MLP neurons of a small language model. Each row is named by its layer, matrix (gate and up: input weights) and neuron, and shows model dimensions 48-239. Each number is 500 + 25 x the weight over its row's rms, rounded and kept within 0 to 999. Numbers have three digits each. A neuron's up and down rows have the sign that makes its largest values positive.
A block is one neuron, or neurons of one layer that tend to fire together. After each block is what it responds to, as a language model described it from the Wikipedia text at the highest values.

L3.gate140:542503546461555485491514486518508477477496496515554507529507495491509447465463486503532520499505520533506512493523507503518520529508512474463499501520506493469503545498476509531492544480535495503445531498517487484510512493537510471495483489494479474495494516502441532513540546507523492506515516487520478510487517521540478521519472452485535494508467530485514501484501507478487532509506511474478486496488504504474515506479443534512455465496446463479481499498518484479525484488463463482461505496476495505461535501492522490497476485497488518527498508494493504509501507484515482491
L3.up140:515484438513527484494525455480529526452525519521494533479512493511501477491525493491506539510513471480497519512485512451535456435555510552515479523492521494521520485474496458480532503492538469463540484475482531500488467463535503519494493488532515490504476498475533440467461501493510524486534469499519498490479513482527536470530478501480518474485491499520525493515478465490489507534506528551465538483504521509559513500496530475465450479490471521484499505519481470482459505501475478521496516496492511507525570519520503512476503489489503454502495455546498499529498477481515504515
L3.gate339:461481478452534525520510464540474498485525484512478517515476499497453495509504471484454502471551481480533541489513493551509490513483481528475499457541495520525482553460520509525467468492508505528475506497495455545506527462512472476508456534495503489473475477470475472551521479470490511503512489469535437511446474469519492475491479495518491493520508469503488478525502508486539491499513478502526443525478449501516498440490516513551523521464512483478466535487466489532500485470467513449512525466489495536496535489473530517487546457505489512505509474512526499472507500478447505465
L3.up339:540523501464484471482462519496517537476492505479528505530461493458542497452509471505499509536470479530537451499487515511472473479514514475456459494504459466520491462473500506476494532510528481483470531486499463502541525537496496521521481485548459450458482496532468508504490588527502455500518481530495522521536526462525507535523523527470497488480455477487483504503457514503537505480479481532475474481481470530488495497516545496524473530530499492482496510492512464463520487521502452515498512496501489549525515519505465523469521555484547510510470511456538497516500535516519517508
L3.gate453:487455512487485476530480485494496489517527495495529469513519542514526474494537475506495506492476498483507481515518524529510524463561470553497520461525505510515477519493475476544514466505495479536512460534466505477538519480520514465494456471521436501494509501535481487526482533496496477507540477517502460514514491498550494483463500522517501507453491524503505496481439508512523483448457471526532520498484478449505492503535491531476459480488517466491510518484466493513533482506479509460513506469490534480528524530450509439470497487537499469495518498488484510459524551504528514489
L3.up453:498523480479497509483515459515489485452492506508525511545529502499468498462452536555497490520513508514444507500512472485494482539492476536489493499488477496482511465510552504514511502534485485510485498477538501458494515487484494561516528466502480514506522487464471503474509524465455529471516530496511461496476489493502502517529458504500552496476489472530510483485485523525515527510506509492505486506552491548479484498511508486498520524491530528475459505487505472539477485517468500510547490478498564553499534520463467522482459497512515512472483452516513531445545496506438497516
L3.gate661:522490505468486523515517465490443467507495513472482448476511473475487478523519484553452470530487517525499490498559469526486489462530512481467494473495484475483503490542454507530508446476493477502500469471500489473533525470510530531491483478482471502478477491547517464485477499499526488538508527471496468481492465524498492534454494491527499512502525510520524498531500502491492489468537488527532530504470510507495496511513522550520448513503499512452510501519516543518500478545524476476479488543505505485504478486491526481495485479472485464486538472458517496495517454466497476523
L3.up661:521480486493554537497482439513547499450494520499476476540504469488499500526492497491514511458476507464478505496528515521499505514487476520508499513515491494492519520486447497485508498483538509498490531522512485518525482473489505500518474497496479528501537488508494459469442470495476540477524538526544497482504496539484472515484550507503549475480521502471474453507540491495501525510470533501519494467541528510533491480520502488481472499503471503508527465503489489476540502475520503526517505490500492507496495487526456500450473466509504536513486499502520528474532506506522514509
L3.gate692:520457464511494511442475508479537529496464490510476545473467468507501507513474538479487484502481453495490515451539484492536517529502499546510530510536503503542531486464525502500465508516507533454487516490472518493457503507537465505503509528457490475519476544534459472501546468513510494502465551512499513484521484507485470519501496556483539475517515462551486509503554516503458529529492514516510528524533496553496483520490581545503473506494521469516539541487488505514484465524483556520491484494523545508478469540492507535550481512499508500533500483480545492473484493511493483479
L3.up692:488489478498514516539530494483548509483500532467497465473529501480460495504507480492523510526517498534493519511514450519508476484506491516536528467482500500464501543515471493508531512534499537529476516471477475517523517543510532553481511482495514511486482517508534453473487488525497553512454523481534495505441513498478501504504491489493501504512482487511471549495510508497474513470493492492467477477518472483472518473536561506437516440532498475527545474468491480506500498515513493500504468471490473483465528539478511504527481460442530496514551460474543459496481519502509511562
L3.gate1304:513493537497531496463479504500492489477551486517522468506521501477510515467494519532432472431507522534524460517517541513476538450563512495520490512522554526493503429513538462541453501484485531510516506520522500486510532520509536474511490524497501509503507526521463479455514530487518513490505487512528452509501524498464483500488508485508531499468489510478475494532454514525507493506508496494487499465473481486520478488496506485527513488542494478512518516475453507503539466489481500483461475510522513536450491526517480503514512487553510494467496459530506512449501528474505464481
L3.up1304:461530506523489476531516486504473475531514491502481460521511498469468465528530530469492483436466522522511484509486491495468508520490524523466508489527490523515487530526528484465463526550531535472473521521547514538479526489467497517499490526482542462535533516507539483479514442525480511526479527467503493517507449464485481489504470506486514507522504483501508529507492545503523482487552482506489533482516529532538539470491507508491555460510511506537500538522455486557467479521483509546495496518493480514494491518495471524539492465497488448487524496542536487537502507533513466499
L3.gate1494:485513502476509507490496492504521510458501482541536503516530547548505489512485548523513474503518542497524519475521492515485488494539554494491483465505489497488508461489465461493513475533521532499509515491475502511532515476532484514520489486505515515523494472523474469515497483510556537511492503510488481501540492500543518500512514466497495509503462499500524537518444507516501477490496486534489542469529484508435511487495511465487497527522524500505446539524492511516509495542460511511440480533503557511492526494461509461523527526462530506526491496496502489466494498516541549525
L3.up1494:498489512480505500496490490465459518511520477531453560481533525450491512482466506491451526492515492516458508520469471512507471467466484480477467482480488506494475469438537449511523518489515505519494545507485474518521483526540461496493494484512479526478463499494448531495547519478478490515475532535550476529533524469515524507491486477531518510465492504514472491475480528478467496486517505478535524511543519526522485534540489512482494482455472481490485496521509569482523496493506482487498495462510470516472524499483535476516486510501477503492515478529498492533498530498460528489
L3.gate1578:533497507486494505479502452482485469486494524484488495536520508471476489468496489525502542499493554488483505516508514538488496490516527523517505467516480484498476522552490523521506527503487505451495489511476492527503495527481530477522510511507505507500447475482493477523523508484547513494466460548522483476491460457487477449470500497498487532513521512501505552488487480505519519471514530528507495502496490506475501521514498482461490503529510532502522496476508537500527499490513499493520448479486508515502505494498475524492493503501484492493542487537525478488475468522482524534
L3.up1578:507491522486494479489523455478466482485445488513471536484470489555536482465488517517504493506513524472499545512528477515513493511462479495498482492487512528539469515544530467516476465512547545489462513525485483510488500512504472526547477469535476532479457527483492472487501525489522486501468493462535451480526478493493489459498512514480500499479483455505535523543545513512457519478518510484484502492505504512506503514480502541483497513498519520505494539450529475458484502539522477519541498470471525523540483477478537472495457532543512499519508492466501504470533458522490534531
Description: The last digit of a four-digit year in dated narrative prose, mostly after "In March" or "On 14 January", as in 2006, 1994, 2012; weakly also time words like thereafter, year.

L10.gate162:487493476500508462516494486477516510501503523499492489460493482498503478477521515489492499472436458463486508495520536526514463481500557516524457502480556531499504528475450522485491475504453495472529435518501504468518523523493458461506507452500487506479523481500438481520465532503508521513487468460504513490561521507473535512435534542530530509533519517521515549508501526495501506472494524524476524484495502454520494519506482518491472506434463527445515514452481488511489515484448484498463474509508470525523525521501537540524507525485523482510497540536501528473523492526485517514
L10.up162:546494487487493514502512502488501514551497513489520494517527551454456535492471519492519497501479543535526473518501472513544486530535490523525491525515483497489522508516471490478488479491498548508495477490545464478532514459502454557437555500472451528501486565533513473524525506470525509508511474484531516522452467457524495496462545492502469491518541457495517506503476532508545471529487462464493529501471479488464495531486545505506498505497513547504509475525569520502472507544461467521465508505528506504515441508513515561511496455541463469449493456438530539488515532470480528502
L10.gate411:470471480514526482461507499517463514543455507498492526491518522481498522556478483531514496505504520511489471487477543510522538497525491518490439489500510495506491537518525493489490511439525536513542520548509545439511532517506528481477503535469504494494448516516460539516511494496462437487514488502488502476470532510502496514466499471486476478516536521530513487529465521500466474533532525522467512510461504506498483514502516521482500457471527519502472534492535504513509544449502519478536521521488465481460523508484524501542455510499538526502534489497494473467522494441520498515
L10.up411:545529508525505480492523493475477532533508512505504539501463507518461514508502515520459502481500503492465535501523510489487493486497477520477467509479495484539564465500541492505499523476503493541478461514489479513454468528499486485507513490468473446520444510473523487441503533465519519485518557539488511476489485458489525522479493472522483473508470493479467501474515496493486504515514515536503510473495522484518539480498503487487475537485533492477500486519516493494503543508455500503467543520520510502532525471500515507523471490495492482571507531476534489499493527502493518516
L10.gate810:493477491457496507498472482509477515462520494530521498526498498500478517553528523465484489509476497511501508521530526503484505487528539512505448479464503477519497533476529475536521510429531486508525514511496500503548563511470535451491499478466503429519478490521492537531519515474479470500503473488496531490464504489522511506510495474484467490514471542515542489478520516523502475514473525486519533463472498460516528493520476544511496517507485488482520532500472513504485525537476448461499490517509456522517445479514527493548520494489484494490462553469526499516540474476486494508
L10.up810:508462444515529480488483479542423474515526492484508522491520524508494521527532529501548512486527519530501454449538543494488505480510497525504463500496465488512502495510540482463502452430540503486533489494492472487505506503534506489461466482510509497500505512516544544517495495476500518472497470492500527479508493464522542510458542496508532532545511503518505463540465553479523470523500508515493460511541476530483481537485463547505475504454525493503526510487481512489505558500486542464513469501496544501476499522492467525487499489495524481502551490480500509520536501482463489508
L10.gate861:517460551477530517542491525500485501459520499483543502535487499524447479457510519505468541529483518476507508468488497485507509501517496515500498492530502492510522490525472493534443475452477533473511475530493522510518532506492484519507499513479491484502476504496477482485484527507533523450508484483493545478521521489535491466474457479495457475545498501485460520520492505534547476500481493471500539504534525456552547534514455478477492523502526517531533469467517472507475484504523532457473521540501494534505488510491508479503459533490505528472531493525499506489529539502515565518
L10.up861:480508540468516513544487474513517532502490490446481500472470511464510488511487518477480483500466489542457511546497499524509502464531510507484500507481553542483518505502493474493543451454492524522527533559517504510501511477489465478469480481507492529444484503494519546443553496460543518449503479505493481507495493487492477517472472467495510495474492516522499497557512482539491507518474572529502499510482486477515464496528474519506543509534517493530516484463509475488502470516495474457502503539515503474467488481485489487527469532517454514465432503444513480467535532521485521487
L10.gate963:539492483499498538470471518473501494528532528526512493508530444544521539523483538479483459489521486544524506485502484540490495461475549510495526550473543548479534478515505495483501546435500513521493523516500500486514471471487554497469499510493499455495468496498436521464502476485483491457548460465516492508508525458524505502528553495482527548460484531475527493472474537489535550527474478520529487491505457514525483533509520504499522468455496484489481466522499499549467514530501471527481502504503497530526459512524540478472519454497532479488523497515484503454468486510491556484
L10.up963:500525499531543485518490499564506460495468513460494482523527490496531491517516417515515506461498522470562506482514472458527501511539487490500511492532499490510512480495516499550477510476479534490514500485479516504479518478502527502438505530520527480499509462472537496564515477517465527467477496486506504510498531530533485477516490520534486530538487456504518503466514544518524500534530514468465495523494533519523490526502459503457530456492491501528512465549484522520443520480497495511505455554487515495521457444481490508483492491526511502489556478495521547489518494502508507506
L10.gate1243:519503489488492466479498493490529501458481497540512479541496551515494498517514499483457478488469500437461506450523527476503511531500505504447527486522528490521452517454480524512547535503465508501503511460541477511495522497488512513504456532465485474539486535495492446488538478555490503526482480466528447490508544490532503537531506507533464514483481472509498494558506532496508504506483461510441523512526509527535506501501527487492482522484539510468526531497503503478500558515514504537476472535489490511498504514499461466515480482552501490522495477457511515475501479525493488504
L10.up1243:495534491517529484522536515502513531543534528502484493494528521494458488517523510520490476541536544507475519490449531486509451510521478527519501465538516508511510456454502521530515457509470475541516463458511472525549518514503498518486494508489485432512511516461496541502524498497480517474511481539499538478545498483511460525482519526518488520476536520513544521538467484484473514487465492534494431511499476473520494513516527476481476517501531543486517490525513492495448467501494550468501514525503499503499534513501450503480506470509514500489495484510529446469470506483488482500
L10.gate1319:484526468520491508512544480489541524516472528521565517480474537516477490557461517512487534547488481485524458482485550468535496551528520513538506483476516511499502479509502470508535485522495518455537505537539512496505519540518521494494539478476466452479512488519464544483484532523503461495529533474516488468509494475516522496509531485469472515470511514471509497498461523506508490504468539491446472466525524546496533492511465492474511475484506477508529493519492504508499522550462515471453522556490488504518553495474501455483503529506482484542527497506494540506522500516532481484
L10.up1319:494507483488531554493491524501497518497448475515516478494534462481477485518533509476467508490501485513498497487514490491496517529507496502494530494492499487484543511459513464500502528494485504533515500562484501498500459513536493503476486504515494490536480466453507563523519500534476530518488521525490525504460503548492512495510531521530526524523506528491518497518445507464538467508484471540460544531503487487518502517511498501501538513511481522512526494484474486493479470508494538513516471527547550471513477495499531480484527495472472525552490472528488484476511488491511487538
L10.gate1588:543504493481477483519449506502474493493467504464505528530491530484487481452492496515492478482519504524492529501517513530475469485521475537464438516507550552523487504534511475484515520495507516518497476484475501553477523499508470496542544516504472499465491497475514477529468473529502507493526522471461471529481500484482511459506545495502460477460505452495468500511514516487524488505484494526543492489533493465513539532467513481513522528499488511481521522457504477556499532500494532563519457517511424527493523493514502503518560526517460536528476556465494462502491543505488512459
L10.up1588:543526490460451551523486508506466498502451460468476517536501502490556508494511487485522476487521539450458512524538540470497486505495518513483526519485525508507531471488522500482526523482468476495519514515481491486510517510457502440479547493472514469469486485514482534518502500524516460462492528491508503545487487475498482504447547511500522527439501482522489532510527542483535521515543505467536500479463497481522523494538521488480463534497476465490462503529482477488491507503498493456500516483564516542510534478536513499494534501489524509469482514517502500501517437509506521487
Description: Past participles completing a passive or reduced relative clause, usually after was/were, like built, established, published, directed, followed by in/by.

L7.gate508:504545518447520537503494507539519534556496479499524491520530522523516555484519487502515489457480504518451469440545509477504473482514496491468474482520505539473511530486482478529510502524495534507513481513492491498486498518535490506482517501480498493484486525548492467494477477515428522476489484527546495479490522485512524501484540539512493524469521530480548502511470480442486471498499537481514478504516517514493504537520517508536513492481451525475540494518456518482510483498461546485507511486498473453479459477503499479488508527476489528518469482469489500527512511547517458507
L7.up508:528472470507513469534496470534522496494455485492498525531490470552507494517492530499517491495453500494471472481512516525495516471427488469516514484521539537526504507493469547527507493490514463463503501480513512486546507536513539487515506501533452508483471511527505469513520524511542484521523497519501548486489464465519522528458514499538564471477492496462511516470506501490546549508492526510504515508453526492467532503515522534491540495534505469517452530476510519558496507477510504458534491549533489482486488521509486482540498470499501517514477478488489501476467527505473495533
Description: Participles or adjectives right after was/is/been/were, usually followed by to/by/in, such as designed, invented, known; also stray digits in numbers and dates.

L7.gate691:496491504528479481523489538510505529528485505497465511504518506509536515497458511479475506484488550451533546476533500526506517506564499463522521522510495492485489473530494488486510507458495496545514465464504479535457517565477499516515526475475528538499508490485457541501490527502477503489528474508513459527516525499524493472471506519507465481560463480480488522515510470520460529526524542488523493538496493465510528522520509553485468511490500513467508523515494467517475497462489567488478493491544503515468530543523498511520504467560531477481522479478489490507517516494533513511
L7.up691:530563519493493489491505548495482496529507508488534478473493492527538510508494517500497488488499511468505497490507515547480486474529505473473507505483480487438500507516513498493502501504445470519499451454496489488467486524511515515517545467512498480539527475519466455487470484568481505469487513496490560525497456491499510531477515527525515492507499504523480511482535467504462532520486508525512480518478501493560535519469466533534531484499544495455490461528491525533535516546457531542488536481514451487549509548537502531520513505523514484512517502516510498470494489478475526517
Description: Last token of a sentence-opening time or place phrase just before the main clause, usually a year's final digit, e.g. In 2013, Later in his life, While in law school.

L3.gate444:526479477489476463508535502492502501537500511548517511499467469508499512538504498525482505548456510507461424518480467492491516515520486463466459510493516494496510526465475504491504502492491471519494491499491522487486496493509528496507502461542508470522527507534495567488431477481548519471516505512509528491527493538498536501447508484449529502526484511473534477531483481508522489453476474522471533484534498532505487510527512494498499503505466475510525522515494498516489484513507526513536497525486479504494496514485485456480496505483521484467487512483543545476506515499471508524
L3.up444:482549548446516486556480515507499535498520468527494542469529514451480550510508517543532490543546494498484481461487482487472490477534505502483459538522478496473443500464503469467489481479495537515515499468503506477469474534515498517503509483488537506477563542518500524532458470493502517486512477538455509549499480465546513502496551537508503541526522492534552502463486485526534525476499472482460500548531505469466529533497499488519528446479541522505471520502529531534450454508517468531553497519451528461490475526505497545490466471516506556447484532510476452489476502514538488516
L3.gate704:462492462482503523506502522498474478550516507515539472526523457532434525500513501476527495483431504503471467472450496524509455432526533467519538504458502509461502511477488489460483493466499536516452487533506464507509531548485489523545456505517519450515516506522493474510527519501515520539479491532528553500544483477489537472478483464471521479488501524498504513545485509489468516494514474504473496489532493492478469501508533530510506509519496492484465466539500528428500545468516534481543458524516484476493531488485521521494458499523466501507491482469531506544478510502516549483
L3.up704:500474502489446506487543493526482545496513496467496484493522516538513486505510517455488516465500509483501487490530522464517457492491495497513486473510505479511488473482496494471508503516490515514526524518469524462497548546510507505481478494484515536439507530545479487508488487535479474497496494491503495538530517540486523553487509520503517519518491518520518491523536523517492517497541512495464501449489505507512515499460450486501521488460481577513502526529533481489497532466483495540499463519552542494484487528526492494493478512502525462524451515486496466479445461522474483482
L3.gate871:524497502548529527511493487447513531516516511508526493530513529445477494462551496463502483532467476478505483510494494498437463494516514491471463515489528504493578479507489536498485493521497509560464447491539470493516484549488482499489485501511512506473523449492468519512456511493479517481517479482533492482518467532486547509487530510501493524498506548548524464495509502482481520496480500505470529515468479485490533511524461494495490510469509508519514485484503532523539518514479463471533483505548499532522545498505486479537542445504492505491530509512475485513513485502517558467
L3.up871:527474485493496489526482474528511546479463486497537501459525490472532563506516482445495490532500501523502496518493455524477470471498476527485516521478504545464489437462507523474496510466512516534479535521498480540477505549514526533531495501506497486484515481481539491529499479499476565510497541515477491511500472493533532508479543497467514494480499536489465516521519499514465516475523490521468473521538466523505486517464467494525506510507491527507512516522523485505527528470454471498537511481503491529549440460470449488503474453521492492488489523507519516551551494469497489514
L3.gate1375:508489489462530512500503523518523502526465552532471491504515470532521473476491531465497527511485497479456501468506487465495489524486537522464498494490548527481484538489500474506533478492504496511496528518487513514524522532456501518524461531469438498474528466535491506510501480465463496482516510511531501431522515522509511484524520439491541470496525491518568507493494508508536505496526479488493491504485532526491501482486470501478472515426462514505509523525530449465493493523480489454455519527504484519507475528511485506530510511496489511489501482545463481459503532507499492504
L3.up1375:522535476474508502534507516531507518530525509496534498496529493530486485491474501471514497508524491525514471489459553459522483499481505481519487488514496473469512500537472508554506494476532495495495513509487503490524475547479521498545499486492520525539519491506477451485508437515498507463525510522464516482520491476479491498511515453545491507512478509554470466552457503475476489520509517488507479471510551472498496513469507518525536520531482515464539489511510488529493519511463484492470547521501514542509477482489519484460508481506472499475518483473490487500477529518508501494
L3.gate1841:506534501474529465509531499527469528501539537500538518557500457491505523535474513482482520531464510475520443529491498516437480507522456500483447530536482560509513483529479498515504541528511497509502488542472546482514462471495504503462489514520442465481488486525496517563524495465532490471468502520488533512468504487497500521483503507484502496465521518527481540541501510489472511478518515510515460534516449497504530490498444514503526521495499537516525531456495534561493473515499524503481527523503519540481517518524511451527492491508479478472462463495502471465457483520490498509
L3.up1841:540485546519515491508491473462495540515455459487533507489487481476455524539506512465482506524477507498467444478516478531466501506511490492480536515468497469510479523509471544495487489519522523524469499444503445495518511511509513462524526523496472514488508425513479512509497500514515498472511484484481509523489506508524520493507486509485467485459479501509524525546503488521460503469518479513492490540481480492487535516533487502454528457474497502519484495490488481498528507497504512452474462528510500494474482503521474481503493483462470504493507519514550479478507526493534467529
L3.gate1968:502484460530462506525495466458497524505494490504452513528504525494453522463513454473508504519480510485503441464487508527547470479465504456489509468502523525533460493474464491482485497494509533534458517497492530503456538520502504499522458512493517465469527483512522470505536493462505547533525523462508482537506541493484514476544536519493499540516529487532485497516513507513493524492476516494489498478513516477474502480518481543523458447463518505503464488485472487479505477507526513504500481546516503474540519525465502523521509472456541526481486483530500499475518546529498496542
L3.up1968:502522522505533505481482488545480457518512528524525495506513501504535504462505477517471498493488462515482460540490502507490473531515560505481484493516503544517532517497537448492496493487492481530531522489532516474484516556499515505505535499542468531484526537463452476480497523480444510540456467470535518477494454526499466497465509496537506504510480494485492455466485515529495496514499500497479493457497521542508499497535465513489487522516492535520540502509475516516501488509520476466501489517537507493506529558476511529483518556507534517495504501498471503473521522491489465508
L3.gate1996:475480479489522485464489512479486527483495522498522504523520471527528477499519484487515537504521507506446474499526523452485510534519522496510468451520523492514484521523527498504518495486535492514513552519474522528543498543519522471495526490471474576506502506548508512500483509525481529505474488500505498528530535537477473457450476468484483483465535506456511524498532474487495532526493535478467522516522516496519526517481497522506476497470502477497537523522527519460495478473495473499518505462494490512462457510468494466481510538512459483539492503478533498540504502465508503504
L3.up1996:481459485504520450515504511478512505522533517499451454476517523476481507524481488500565515511511471459487473455482518488535496501479514506473512518503540533490494466534505540454502478535538491524468462533531490495516545535471531495506518494525496524519501472469492510459478442485474484512492479506507534543443493498503457538462530495462480491476491500507542473495556536512465472502527486523470475509539500534525536492487543476532515483496510474516480466532513505532469491485464478501508452504468504508462525474529471473507503452495445474461519494522527499523487530517476519487
L3.gate1998:519522494527486503500483470455481505510533469478506537467544513510463485475466482500556472540489497488507472475510475520505509538511504478485528492527485513516491511528530471500530510484536510520491461487505515504484508470538501518497487515513462551492499474495543464514502469471513546425513530529525505505491501488521496555480552503511480479475448516524480523511520522539471488513541487490519494500539489503517538525529468526513477474525546479489512516456470498464486485526461507496454522485487500492522489492488462546505505512540497496470485512491472481483508517518520486514
L3.up1998:516501494512511461473535484482531471454498501474518518522516543493446532472504456489509494487490473540488482488546527479458507475536547492470494508496586459497514528548491477503537518508498534496470477482490510531521501514485478458484497543553474530481517455524503535527549495445541506533517484538509488491508500511465503522468502462483491537447514469510487504458462529469531491493474507535508504473516496491492532479503471532498463472527480495506487494505458527487500439503463502523493452513507495500478477451459488463529510529500507492483454499484483510497504503487445482530
Description: Final piece of past participles or -ed verbs, mostly in passives after was/were/been, such as was debated, ratified, published, launched.